python train.py --n_kv_head=1 --d_mlp=1280 --vocab_size=8192 --activation="swiglu" --rope_base=11300.0 --attn_scale=0.125 --tie_embeddings=true --init="normal" --lr=0.0123 --beta1=0.95 --warmup_steps=200 --schedule="wsd" --doc_mask=true
MLP neurons of a small language model. Each row is named by its layer, matrix (gate and up: input weights; down: output weights) and neuron, and shows model dimensions 16-111. Each number is 50 + 12 x the weight over its row's rms, rounded and kept within 0 to 99. A neuron's up and down rows have the sign that makes its largest values positive.
After each neuron's rows, "fires after" lists the tokens most often just before its 100 highest values on Wikipedia text that the model never trained on.

L5.gate803:57 49 31 47 49 47 59 67 43 32 41 36 53 57 48 38 66 58 66 51 83 60 47 72 38 61 24 52 68 53 52 47 35 67 57 92 69 45 48 48 34 50 56 39 61 56 46 25 51 58 57 47 50 51 43 51 68 47 43 59 40 69 43 60 37 58 58 67 53 50 59 60 53 50 58 66 60 52 40 56 53 52 50 28 57 61 57 56 63 50 50 59 53 77 70 55
L5.up803:41 63 26 49 55 56 58 59 54 52 54 33 39 46 53 41 31 52 45 48 45 46 49 32 43 60 70 46 59 52 32 26 55 29 47 38 43 34 67 31 27 40 52 72 50 52 51 41 42 62 61 58 35 54 27 57 61 75 57 51 38 65 20 30 78 53 61 66 48 42 28 57 70 35 56 37 47 48 62 60 34 49 55 46 53 39 62 50 44 56 41 54 57 55 61 56
L5.down803:44 35 49 49 56 51 61 51 40 57 46 65 47 54 44 47 49 22 66 50 51 35 50 56 76 48 59 42 45 61 40 30 30 67 47 51 51 53 50 59 43 49 48 34 61 43 43 53 54 70 49 49 43 51 43 63 52 47 47 72 44 39 46 42 49 66 86 69 54 38 30 43 60 24 46 24 59 51 58 42 33 48 62 51 39 34 69 57 55 45 62 65 56 31 61 70
fires after: " ", ":", " $", "1", " |", " −"

L5.gate780:63 36 64 60 77 61 41 64 57 59 44 50 48 70 42 57 44 75 64 72 65 63 62 58 39 48 50 57 23 56 70 51 46 28 60 45 40 28 45 43 51 59 49 51 32 60 72 53 28 77 45 61 68 80 50 62 61 44 50 64 59 39 50 45 57 45 51 47 54 70 37 55 66 50 70 55 42 42 35 52 31 43 66 43 73 42 86 50 53 47 48 42 48 54 39 38
L5.up780:40 53 33 60 41 63 31 40 49 67 43 43 34 44 73 53 41 76 69 42 58 60 62 37 46 47 67 72 46 46 44 43 62 44 60 53 31 51 12 61 24 53 53 44 58 53 51 52 63 35 39 36 47 33 45 49 43 53 62 37 53 52 37 65 59 48 60 72 46 43 51 59 38 37 59 44 51 65 13 57 33 36 47 55 54 52 75 51 48 59 21 54 65 65 64 39
L5.down780:56 81 32 57 50 48 64 34 71 64 49 45 61 62 36 49 51 38 41 54 55 53 47 55 72 42 41 64 46 68 28 50 33 35 41 59 55 51 45 43 56 50 28 47 56 55 69 24 40 42 70 45 38 57 56 42 48 46 40 33 52 67 35 49 49 30 40 64 58 27 42 43 50 41 54 52 37 48 31 31 16 50 46 48 59 41 53 71 36 50 55 49 61 76 52 60
fires after: ",", ".", "1", "2", "3", "4"

L5.gate924:55 54 41 69 56 46 44 72 46 32 71 61 70 54 64 48 53 52 82 57 53 57 58 46 67 62 42 41 41 52 84 35 65 38 63 52 36 38 60 55 38 37 44 28 65 38 48 48 62 32 58 53 52 72 52 40 56 56 56 38 52 49 43 48 44 55 48 51 61 35 79 44 36 56 48 53 33 43 42 50 33 39 53 71 62 41 30 29 58 64 45 56 36 67 60 25
L5.up924:44 66 45 54 89 63 36 74 35 46 65 20 40 56 54 55 38 49 53 65 38 44 60 67 59 48 34 51 36 65 58 59 43 55 40 25 47 35 46 53 70 42 63 49 60 55 38 40 26 46 66 52 31 53 56 49 41 58 55 54 61 75 64 55 56 50 55 38 30 54 68 58 51 46 33 36 30 43 35 49 37 40 48 65 34 44 35 36 60 45 57 20 35 36 57 49
L5.down924:47 63 63 52 59 45 38 53 42 60 51 37 44 43 63 48 54 29 34 74 50 73 53 22 51 59 54 67 48 45 45 53 54 56 49 53 55 71 51 48 52 38 73 48 59 54 43 50 43 36 40 62 52 74 71 47 34 58 53 56 53 66 47 47 38 47 37 61 43 52 30 56 40 68 33 47 61 29 50 49 43 52 52 51 58 41 33 60 51 29 50 57 53 56 64 45
fires after: "s", "S", "-", " (", " under", " S"

L5.gate961:71 38 74 44 63 46 59 45 23 39 57 67 39 47 55 26 62 56 45 33 68 46 41 54 61 50 69 43 49 54 47 47 45 35 24 58 73 78 62 57 36 59 56 52 28 56 46 70 63 40 42 27 55 37 63 42 46 48 37 40 62 61 32 39 51 50 59 51 44 30 48 51 55 33 64 52 61 65 51 36 51 47 51 55 54 53 54 28 52 36 32 56 42 41 41 38
L5.up961:50 34 56 70 51 49 51 56 44 37 48 52 27 54 58 38 47 50 57 37 48 63 28 73 66 52 40 59 46 52 47 66 44 39 62 71 52 36 52 54 36 36 45 42 72 50 70 47 43 63 56 56 67 23 29 32 58 51 34 50 30 55 44 38 42 46 35 54 48 52 32 38 48 52 65 45 28 33 55 53 59 50 57 39 51 43 46 63 52 39 60 53 53 52 39 38
L5.down961:51 51 80 47 57 54 64 53 25 40 48 35 52 42 48 49 49 84 57 60 47 57 47 68 41 42 80 54 49 51 48 40 68 27 66 50 37 71 48 33 66 54 44 37 70 63 58 74 73 72 54 18 45 35 54 49 44 49 33 43 58 49 38 57 49 44 47 57 49 48 62 70 66 47 49 44 60 48 48 12 62 45 60 48 63 34 56 47 29 70 43 30 48 56 51 63
fires after: "0", "9", "1", " ", " As"

L5.gate642:59 64 35 78 53 49 70 30 59 44 44 41 49 42 62 51 56 60 64 44 74 60 45 62 50 35 53 59 47 58 63 39 42 44 62 42 64 30 48 47 45 55 70 30 28 56 48 37 41 60 53 49 44 44 53 67 59 51 61 31 48 40 35 58 50 28 55 31 38 50 68 52 41 54 56 54 31 45 26 53 59 33 56 30 65 45 62 42 62 48 63 42 65 39 61 42
L5.up642:46 69 51 54 45 53 75 26 41 63 38 54 51 65 45 38 31 52 52 30 41 43 58 48 35 35 55 25 52 37 52 30 42 40 73 45 51 47 48 54 40 60 47 40 35 55 56 61 74 59 43 45 48 52 69 45 64 54 25 57 35 73 49 36 47 35 38 58 36 42 69 43 47 70 54 37 56 58 29 58 40 54 64 49 45 36 75 37 71 44 41 48 43 50 62 51
L5.down642:46 67 57 35 59 62 54 25 64 64 42 51 31 66 52 56 44 59 58 68 61 53 61 71 57 60 62 57 44 33 75 72 46 61 62 58 52 53 41 48 67 51 72 39 22 36 47 40 49 65 59 08 57 56 66 45 23 47 56 54 47 68 28 55 43 72 32 54 37 60 64 43 54 49 52 33 46 21 37 50 65 60 44 51 44 63 55 32 35 59 61 49 61 34 59 52
fires after: " |", "1", "\n", "-", "|", "2"

L5.gate90:53 61 73 53 73 58 43 49 61 52 32 41 52 65 36 61 46 70 61 49 61 49 24 53 56 53 38 65 35 60 48 39 57 40 70 65 50 50 65 49 37 67 41 42 50 83 47 73 47 43 47 59 40 39 51 54 64 64 52 32 43 50 38 66 46 45 70 39 34 46 68 48 63 43 53 38 54 63 41 78 39 45 45 33 62 53 74 41 65 52 37 46 61 56 57 43
L5.up90:58 48 38 70 59 69 71 33 52 45 56 48 65 53 47 25 52 38 36 59 52 37 35 77 66 54 62 63 31 45 41 47 34 53 55 64 40 48 59 39 52 59 53 39 46 35 55 61 49 44 55 34 55 45 48 22 44 49 30 36 40 38 43 59 45 54 48 77 40 40 46 72 60 56 49 23 42 67 39 59 39 44 58 64 63 62 48 42 46 47 42 35 57 66 50 61
L5.down90:43 50 46 53 58 66 50 56 53 48 54 47 53 63 48 33 61 47 37 38 56 48 44 50 35 59 67 44 46 47 41 43 71 59 55 43 52 66 70 55 41 69 35 58 46 53 59 41 31 69 45 57 73 69 53 29 50 41 58 31 50 54 50 65 51 55 47 45 45 33 32 64 55 34 62 33 91 60 54 43 15 49 60 55 37 81 56 61 71 76 37 37 47 55 57 47
fires after: " $", "1", ".", " ", "2", "0"

L5.gate678:64 42 65 45 40 53 34 71 48 46 50 54 54 40 45 41 41 55 41 25 39 30 57 21 45 71 46 50 62 65 53 45 57 60 31 25 61 75 40 63 59 61 48 74 45 41 38 54 37 56 62 45 51 66 59 52 70 44 52 52 50 51 50 46 39 45 52 61 29 83 46 45 62 57 59 69 44 40 55 36 53 58 26 44 69 48 58 50 56 67 42 53 52 73 70 60
L5.up678:43 60 61 40 57 60 45 44 64 49 32 49 47 64 60 50 56 55 55 53 43 64 42 38 59 54 33 53 51 54 66 70 56 40 52 39 59 53 56 54 45 68 43 26 35 56 35 55 57 45 55 36 56 36 47 47 57 53 47 40 24 44 30 52 57 59 69 71 34 71 44 45 32 74 51 54 41 34 41 59 68 48 12 38 42 39 57 42 52 51 68 49 61 53 39 50
L5.down678:32 42 40 42 41 41 45 56 56 57 37 66 43 46 46 75 47 44 60 32 36 46 35 69 58 64 25 25 57 57 40 32 52 47 37 52 54 64 64 38 67 57 59 36 56 43 55 52 65 46 60 55 72 42 45 09 55 41 40 59 46 26 42 50 46 42 35 62 62 58 36 61 33 72 42 60 50 55 46 63 52 44 60 45 48 52 50 73 36 51 56 76 33 42 47 62
fires after: "\n", "===", " ===", "fe", "=="

L5.gate1250:55 40 45 43 66 45 50 78 23 61 53 47 55 60 57 42 37 53 39 49 45 55 83 39 42 60 31 56 44 43 46 58 43 46 55 35 57 59 39 35 38 51 30 42 48 44 63 61 42 58 53 63 34 68 56 46 33 58 31 70 52 43 51 54 62 44 68 53 48 56 43 27 40 52 43 50 52 62 44 33 32 35 44 56 65 39 63 42 60 57 59 44 25 47 36 53
L5.up1250:63 45 35 49 46 73 40 64 54 35 77 51 35 61 41 47 65 49 65 45 41 49 60 49 36 54 45 53 42 46 51 55 40 47 57 58 48 50 57 71 62 41 37 57 52 48 51 50 58 65 61 42 38 63 60 49 53 58 50 57 64 28 66 48 57 39 65 59 33 61 60 63 62 33 77 34 49 45 42 43 52 54 49 52 48 63 60 29 43 63 67 49 62 50 58 46
L5.down1250:37 72 61 68 35 62 53 42 62 59 59 43 35 70 55 59 44 40 40 49 55 34 35 53 74 52 56 62 56 44 16 42 53 43 32 44 47 46 76 59 54 78 22 29 60 54 44 49 56 63 54 47 65 50 55 32 65 47 38 26 47 62 44 45 70 53 63 26 30 44 69 70 38 81 46 51 49 43 58 46 23 54 62 25 23 37 37 56 51 40 43 62 36 60 55 24
fires after: " |", ".", " of", "-"

L5.gate1047:25 63 42 45 52 69 52 43 65 58 48 39 78 74 81 80 47 41 38 47 56 46 39 54 58 55 44 57 40 42 47 48 71 48 67 51 49 32 44 41 54 35 53 41 51 65 41 48 28 47 60 54 62 40 48 44 67 41 71 52 36 49 46 39 65 40 45 52 39 46 38 51 62 62 47 32 49 62 47 40 43 44 72 28 79 65 51 50 56 28 65 45 38 37 43 41
L5.up1047:53 73 35 27 54 44 37 56 43 50 58 58 60 63 31 22 45 44 52 66 41 56 61 41 39 39 44 39 39 53 36 46 63 57 84 57 43 39 63 60 39 35 56 30 56 55 73 37 45 61 45 42 73 34 50 64 62 77 49 55 55 56 43 52 52 60 38 38 44 41 39 60 35 68 49 25 49 62 55 57 53 41 45 59 62 63 27 54 43 35 34 41 49 43 38 49
L5.down1047:37 54 52 48 46 55 48 46 45 52 30 56 49 45 56 68 59 62 66 45 55 41 51 50 49 48 33 42 56 57 50 28 48 39 58 57 54 26 67 78 44 49 50 38 59 60 42 54 59 67 51 55 72 26 46 41 66 45 51 36 60 66 46 31 81 49 55 54 29 34 48 35 42 60 41 31 68 74 56 44 44 59 70 66 64 47 48 48 62 39 34 73 44 50 43 41
fires after: " (", "2", "1", " ", "4"

L5.gate1103:45 40 47 55 56 67 51 28 62 41 46 46 64 48 43 55 60 66 25 55 60 74 54 41 50 55 26 57 72 64 60 54 56 47 64 74 65 44 54 58 63 48 38 47 58 42 52 67 45 72 59 43 47 43 13 30 42 45 41 60 61 47 60 45 39 67 56 84 42 37 65 36 57 52 38 65 53 43 46 47 60 52 57 48 44 53 67 41 66 19 29 45 60 51 61 68
L5.up1103:53 29 59 59 72 59 39 47 47 65 39 53 50 60 65 46 31 32 59 30 46 63 30 57 44 53 47 48 73 76 49 40 59 45 27 51 63 36 50 63 52 51 43 30 42 51 59 43 21 58 66 50 61 56 21 40 66 77 55 47 51 44 47 38 60 49 76 60 31 44 64 49 60 66 75 43 47 68 51 49 76 44 58 56 50 43 70 42 54 43 53 42 48 56 60 36
L5.down1103:51 58 39 53 58 43 52 43 41 44 54 55 45 39 46 41 56 48 49 53 55 37 55 38 41 47 47 32 28 42 57 45 61 31 59 59 37 59 66 51 40 66 54 38 61 52 41 50 53 56 55 41 38 32 35 43 53 42 58 65 41 61 43 55 63 43 66 69 54 61 46 67 62 50 55 53 66 45 55 49 56 72 51 72 44 39 54 74 55 43 40 55 61 67 59 32
fires after: " ", "2", "1", "4", "5", "3"

L5.gate681:49 59 44 53 38 39 39 53 59 47 56 47 40 63 32 81 47 37 38 45 48 41 78 55 44 48 47 29 34 48 64 64 67 43 48 74 63 64 57 51 52 40 40 55 40 44 70 74 42 36 62 53 42 33 51 53 45 69 58 48 43 60 60 47 52 51 56 47 53 29 63 45 45 38 83 56 54 58 47 46 47 44 61 49 23 49 36 49 28 63 10 52 55 53 40 43
L5.up681:50 31 41 47 39 44 55 57 27 35 55 52 49 48 68 41 53 51 62 35 33 70 55 59 73 55 56 55 26 55 59 56 62 46 59 41 36 41 26 38 70 64 41 35 66 43 55 59 56 43 73 54 42 74 57 58 56 54 48 36 40 37 67 48 61 58 59 39 44 61 35 48 41 53 48 47 63 42 44 37 71 49 35 71 33 48 26 52 47 41 52 39 35 54 44 57
L5.down681:28 49 38 50 61 67 63 43 47 59 70 48 61 39 69 44 46 30 60 47 40 53 48 46 46 46 58 50 43 43 54 41 46 66 47 67 37 56 50 26 43 54 37 27 56 32 65 44 56 13 62 43 50 52 62 50 44 40 46 67 59 27 55 33 41 70 48 46 63 60 32 64 60 35 59 48 27 45 39 41 54 56 43 50 48 56 52 38 34 71 31 29 54 51 58 57
fires after: " ", "/", "-", " \"", " ("

L5.gate400:45 62 36 44 52 42 72 65 49 52 39 55 50 65 50 56 58 62 75 72 53 64 30 60 29 44 44 45 48 57 59 48 57 41 55 42 48 41 39 54 40 57 40 58 69 43 24 58 39 45 50 68 60 47 67 48 44 48 34 40 45 38 56 60 40 31 65 37 57 55 45 63 63 47 50 45 56 47 38 37 53 54 89 72 37 56 60 58 45 50 54 47 44 63 61 35
L5.up400:32 33 63 54 58 47 53 64 58 50 40 32 49 63 46 40 42 37 44 45 72 38 52 61 50 59 58 51 35 68 39 62 66 64 30 83 62 37 42 25 47 64 66 32 55 53 57 41 33 49 60 40 56 47 63 60 36 56 56 53 51 58 24 66 44 52 63 51 74 44 61 55 56 43 40 67 37 51 45 52 36 45 84 24 66 50 39 42 57 44 33 36 46 39 58 45
L5.down400:39 40 48 40 43 58 30 70 68 51 32 31 64 48 61 53 54 43 68 46 57 54 47 43 50 45 52 70 47 52 37 53 47 33 60 78 58 48 41 43 58 64 49 42 34 58 68 31 49 54 67 40 67 61 53 41 49 65 63 59 41 53 58 53 56 51 25 71 38 27 56 27 44 47 86 42 63 54 36 48 55 65 50 43 52 53 61 59 47 31 47 61 55 55 51 29
fires after: " ", "1", " (−", ".", " $", " ("

L5.gate459:55 58 76 58 38 30 45 58 50 40 63 46 47 36 55 49 40 37 18 52 77 59 54 51 41 78 36 60 61 44 45 61 41 28 40 61 54 44 50 37 41 60 54 64 32 41 65 76 55 56 68 68 31 71 50 48 32 42 12 69 45 60 40 52 56 64 42 47 56 55 52 64 48 51 38 41 56 47 49 35 45 60 41 38 35 49 67 51 33 44 45 26 16 57 62 38
L5.up459:48 43 60 71 73 48 35 65 47 61 53 40 59 25 80 50 43 23 30 48 61 40 57 55 70 60 53 60 32 53 48 59 52 34 55 55 54 42 58 43 70 52 57 62 39 33 46 58 49 44 36 65 54 51 28 61 46 61 54 38 42 58 63 50 59 35 58 42 53 68 58 47 64 62 55 35 29 52 38 59 50 37 49 47 53 49 52 60 50 52 35 54 46 59 43 37
L5.down459:39 53 48 50 51 46 61 44 46 46 63 35 47 56 66 43 34 45 47 65 46 53 49 52 55 45 45 54 43 72 52 62 50 51 57 70 53 46 50 68 67 21 56 62 38 60 51 37 71 67 56 47 66 51 73 70 50 65 58 47 41 53 52 47 49 65 78 47 39 35 43 47 46 57 28 44 42 58 64 58 37 37 69 61 48 48 44 56 62 31 49 59 50 47 57 65
fires after: "\n", " (", " ", " a", "Population", " Summer"

L5.gate1159:36 70 67 55 28 34 60 58 38 50 50 43 46 51 68 38 65 43 45 59 60 48 33 59 63 82 41 46 66 36 39 44 57 54 47 59 40 40 65 38 47 52 65 41 64 77 49 50 55 62 58 49 37 59 38 52 68 26 72 36 81 48 42 40 55 38 51 81 39 48 53 41 56 48 50 51 58 41 64 25 58 49 41 46 64 72 41 55 45 46 45 42 48 41 30 61
L5.up1159:41 56 44 36 40 66 47 48 45 47 61 39 43 60 47 59 54 34 53 38 59 44 77 64 65 38 73 84 23 35 52 42 45 45 61 27 57 24 51 69 71 54 39 45 77 43 60 71 67 31 34 37 64 49 35 61 26 54 66 57 53 60 57 52 60 57 60 63 33 62 65 60 71 50 47 64 38 22 52 37 34 46 40 70 50 62 64 62 34 48 48 56 27 45 51 61
L5.down1159:56 55 56 59 52 26 56 49 29 45 51 32 35 35 72 41 35 52 43 49 60 55 57 51 31 76 51 36 51 51 56 58 36 45 37 58 64 50 42 59 21 49 29 54 46 62 45 45 65 32 40 59 45 28 43 55 46 44 54 57 35 49 70 52 28 23 47 54 58 58 27 48 38 41 67 55 36 71 16 48 45 50 56 64 72 63 38 48 37 41 31 50 51 42 37 63
fires after: " ", "1", "4", "2", "0"

L5.gate1247:43 51 48 42 45 45 58 63 67 65 46 38 44 49 46 56 65 44 47 47 42 61 44 56 55 44 57 25 51 02 56 74 52 50 57 61 62 35 51 54 50 51 63 61 62 60 41 58 48 42 44 39 65 54 43 29 39 27 25 76 70 47 40 58 51 26 28 33 68 42 56 48 31 64 40 34 42 41 56 38 60 60 51 41 63 52 62 29 55 61 44 36 44 45 59 80
L5.up1247:40 57 77 43 53 56 57 41 42 53 49 66 51 60 58 60 53 63 68 71 50 63 62 62 60 42 53 36 51 17 33 47 54 34 26 55 37 43 33 29 65 54 31 53 42 53 29 81 25 69 46 56 50 41 61 51 76 83 48 64 62 48 44 58 30 63 67 50 47 20 47 49 46 56 63 53 36 55 49 44 45 49 34 55 39 63 72 27 54 49 54 69 29 58 30 27
L5.down1247:42 59 51 35 71 55 42 76 53 64 63 50 76 52 40 60 36 50 43 41 38 59 55 47 46 58 48 39 47 53 54 52 52 40 37 53 56 48 51 49 38 45 65 49 69 59 59 55 43 56 48 71 56 41 48 38 51 55 46 88 55 63 42 56 14 58 49 56 53 30 49 56 50 48 42 44 58 23 48 44 55 48 68 36 44 53 75 55 41 61 49 34 58 35 67 57
fires after: " ", "1", "2", " |", "3", " W"

L5.gate776:38 41 65 43 32 20 47 60 63 37 59 54 47 50 45 33 54 53 28 55 60 54 36 65 64 53 51 40 57 45 77 34 72 57 79 46 34 14 68 72 52 45 52 47 70 49 41 58 75 52 58 58 48 66 56 42 34 55 47 42 43 43 45 53 45 50 44 55 34 59 41 81 40 50 54 41 73 40 38 54 34 43 58 48 56 39 73 51 37 36 45 45 23 63 58 57
L5.up776:33 77 58 33 46 69 46 41 73 60 49 46 50 37 54 60 29 35 51 62 34 64 30 54 59 57 62 70 43 70 49 39 55 67 46 41 55 57 47 56 53 66 75 47 38 26 55 55 57 61 51 41 53 49 46 61 45 43 47 46 45 40 47 55 60 52 50 53 45 51 88 54 44 36 44 61 47 61 28 47 47 43 49 42 43 53 45 47 36 45 70 41 35 57 65 46
L5.down776:71 73 31 48 40 48 45 38 49 54 52 43 44 70 76 38 52 41 48 71 50 54 36 52 73 48 43 59 51 46 54 47 46 30 54 40 57 51 48 58 57 49 51 69 56 47 45 59 43 58 66 53 54 37 44 59 50 62 56 69 53 45 46 50 34 47 22 57 54 77 46 35 51 39 56 48 56 69 60 35 26 39 52 37 50 46 64 50 50 31 44 64 56 48 67 72
fires after: ".", " ", "′", " |", " (", " −"

L5.gate484:48 75 52 74 59 20 25 58 56 68 46 71 67 55 44 55 47 55 56 55 37 32 46 55 39 51 42 37 75 52 57 37 56 44 19 69 64 54 38 46 51 48 53 37 51 25 31 58 49 43 46 50 48 52 69 39 47 51 60 43 45 52 41 82 37 47 72 58 63 35 81 54 62 53 42 53 56 38 39 55 56 63 64 31 33 59 91 51 41 62 14 59 50 54 54 41
L5.up484:52 64 47 60 43 39 58 37 57 42 46 72 60 62 30 48 43 47 50 37 58 45 37 37 60 52 37 40 59 76 43 43 50 32 51 48 45 60 49 28 50 46 39 34 53 34 30 36 57 55 51 44 51 67 58 39 65 46 61 55 54 78 43 62 48 11 45 52 50 50 40 53 64 45 55 60 39 37 49 73 73 56 50 53 49 51 55 44 70 64 39 44 56 30 45 45
L5.down484:48 47 59 63 58 60 59 69 33 50 38 48 53 58 40 36 44 56 61 65 56 55 25 51 52 48 43 53 50 41 72 35 65 54 41 55 54 49 55 42 34 70 54 38 48 32 32 62 50 40 58 50 71 58 33 38 49 63 58 70 24 58 53 34 64 42 24 69 68 37 75 31 47 82 83 42 53 44 62 51 72 47 59 45 45 44 47 21 33 66 38 45 44 42 40 37
fires after: " ", "1", "2", " ("

L5.gate729:42 62 68 43 45 55 49 56 59 52 56 40 26 37 65 58 44 63 46 69 23 67 40 41 42 41 50 58 48 35 71 40 38 44 41 61 42 50 47 48 42 64 51 52 38 41 41 59 44 59 30 52 53 68 37 40 45 56 49 57 66 37 42 50 46 47 73 54 28 67 44 45 37 53 44 42 34 41 32 53 53 37 47 49 46 60 53 39 58 52 40 31 41 60 67 53
L5.up729:54 63 25 37 51 66 75 65 60 43 39 62 44 50 54 73 43 64 50 59 26 56 41 50 47 65 48 61 49 46 67 33 32 67 43 47 44 50 50 32 67 52 44 61 35 52 32 67 51 36 55 37 44 41 46 57 33 72 60 51 55 47 64 51 23 64 52 54 56 50 37 63 60 33 46 39 26 51 57 37 26 64 55 64 40 56 67 49 53 37 53 51 26 31 52 64
L5.down729:45 57 60 55 64 56 62 53 28 50 61 52 40 32 62 57 41 43 41 46 47 47 55 59 32 46 48 48 42 57 57 40 48 37 55 62 41 52 63 53 56 56 48 30 54 62 38 38 41 38 46 73 41 59 61 48 61 69 59 39 46 64 42 52 40 65 63 59 58 71 44 69 59 62 50 66 62 36 44 49 49 10 43 70 51 53 29 63 50 42 59 39 39 48 57 52
fires after: " ", " |", "s"

L5.gate1129:51 58 41 56 43 43 50 63 49 64 72 32 55 54 70 50 34 53 62 41 44 66 63 27 38 64 58 25 52 56 39 58 55 56 55 37 59 49 40 68 47 23 52 60 60 42 56 51 41 51 58 20 35 44 45 50 57 61 58 35 46 71 55 60 51 40 45 45 32 70 53 30 35 39 36 67 41 28 27 46 61 70 48 43 51 78 65 18 43 59 36 59 44 42 65 40
L5.up1129:28 56 28 42 56 69 44 29 55 64 47 62 52 48 49 66 68 49 51 57 52 37 53 53 42 26 37 49 25 50 52 53 50 49 80 46 38 64 46 41 43 77 40 58 39 66 32 39 61 50 52 35 52 41 46 35 45 56 55 52 53 51 57 62 60 45 39 80 45 41 39 51 39 60 36 30 67 54 62 57 52 48 38 62 49 65 62 33 56 40 50 36 60 46 57 44
L5.down1129:47 60 45 42 69 57 61 51 66 55 37 66 54 34 36 42 53 45 57 46 64 39 47 71 46 67 53 60 54 71 28 53 36 29 41 43 41 39 46 33 63 50 32 43 53 61 40 46 57 55 51 50 67 68 36 49 45 74 39 49 74 63 46 58 30 58 48 53 49 45 51 44 57 24 72 57 48 44 58 47 59 42 44 44 67 32 51 45 55 49 61 59 58 65 65 34
fires after: " of", ",", " re", " in", " |", " de"

L5.gate65:51 58 60 30 62 65 59 65 50 64 50 40 33 62 61 16 64 52 48 46 58 53 61 53 53 57 47 53 31 60 39 46 63 39 42 56 52 61 87 54 72 70 39 65 54 43 47 54 47 29 68 43 55 54 42 60 46 20 43 48 36 55 36 44 41 69 38 51 50 43 45 64 49 39 44 36 39 63 65 50 42 57 36 23 44 65 59 63 47 43 39 57 57 47 37 65
L5.up65:36 59 40 62 52 42 29 43 59 57 47 44 41 62 63 50 44 26 52 49 39 37 27 44 55 52 51 48 60 32 62 37 53 32 32 56 40 52 47 47 56 58 41 68 43 56 84 51 31 72 30 66 67 47 44 64 13 48 59 36 72 47 63 42 48 54 36 47 72 74 52 57 71 59 34 55 48 40 62 52 35 53 57 41 63 31 69 47 55 46 44 39 39 48 75 45
L5.down65:36 54 52 56 37 57 46 45 46 53 51 56 45 56 63 47 50 44 83 52 59 35 48 47 52 43 44 24 32 58 60 54 57 26 51 37 55 58 49 50 32 54 35 59 31 51 33 48 71 42 64 47 66 53 41 66 47 36 64 40 55 56 63 58 58 49 50 56 41 53 60 43 49 51 44 66 52 54 56 40 54 69 49 29 48 51 74 78 53 50 63 54 62 54 57 66
fires after: " ", "s", "ve"

L5.gate622:50 40 57 58 53 20 13 54 37 69 53 29 58 57 30 45 36 70 20 50 39 46 51 49 50 53 42 50 53 39 62 54 73 50 86 55 30 70 57 54 74 63 46 57 58 42 71 75 44 41 47 69 36 45 49 49 35 46 55 52 55 59 48 43 35 24 54 59 32 44 48 52 25 46 43 47 48 60 38 61 43 51 51 42 59 58 49 54 50 71 41 55 39 37 64 30
L5.up622:58 41 54 47 46 31 33 44 44 55 42 55 41 41 39 56 48 69 42 43 57 58 41 62 29 64 65 52 44 40 49 71 75 42 42 47 57 60 72 60 67 55 43 43 34 42 41 53 45 62 51 58 42 40 64 39 25 64 66 34 35 48 48 50 22 61 56 48 58 47 52 62 25 53 51 48 53 41 56 44 34 64 62 64 26 57 45 74 51 49 50 34 61 66 63 36
L5.down622:52 48 55 53 64 46 61 32 68 30 40 46 60 55 38 49 70 34 34 46 64 28 49 47 48 19 40 55 43 56 41 31 32 42 51 53 28 43 56 44 56 35 52 60 41 57 76 67 53 51 69 32 63 65 57 54 48 39 26 37 29 49 33 30 60 44 42 34 44 54 59 46 34 41 46 63 47 57 52 37 41 40 56 56 54 49 36 56 24 48 60 43 54 24 42 48
fires after: "s", " a", "h", " ", "y"

L5.gate85:42 58 39 63 65 37 64 39 40 48 44 59 49 62 61 59 57 68 46 65 37 52 33 56 40 50 35 69 64 46 44 32 68 44 49 56 37 55 42 41 38 73 44 57 44 53 39 46 59 40 34 32 22 63 47 53 50 53 53 27 63 38 40 60 57 62 58 63 47 43 56 49 63 57 58 52 44 47 43 70 50 49 58 49 64 37 50 58 51 50 53 47 33 50 42 64
L5.up85:48 62 51 51 62 53 44 56 81 40 49 40 36 43 48 36 50 60 43 51 34 44 45 33 50 43 46 46 47 43 42 50 49 31 49 58 66 29 47 34 50 50 53 31 31 41 29 40 71 32 44 45 30 39 63 34 51 60 53 29 53 50 43 62 34 60 65 50 51 45 62 42 42 61 80 53 53 68 46 67 42 56 38 54 64 46 53 46 68 71 65 30 45 67 66 34
L5.down85:48 65 54 55 50 54 43 45 49 38 54 58 44 70 33 49 65 49 66 57 59 49 65 43 52 52 38 43 51 53 46 43 48 21 71 40 59 36 60 54 33 59 46 53 38 53 28 54 48 43 39 50 48 53 53 60 51 59 75 38 56 37 48 47 45 51 66 38 55 70 49 55 77 49 42 46 52 80 65 64 36 45 50 64 51 60 50 43 48 51 68 49 50 73 66 55
fires after: "1", "3", "2", "0"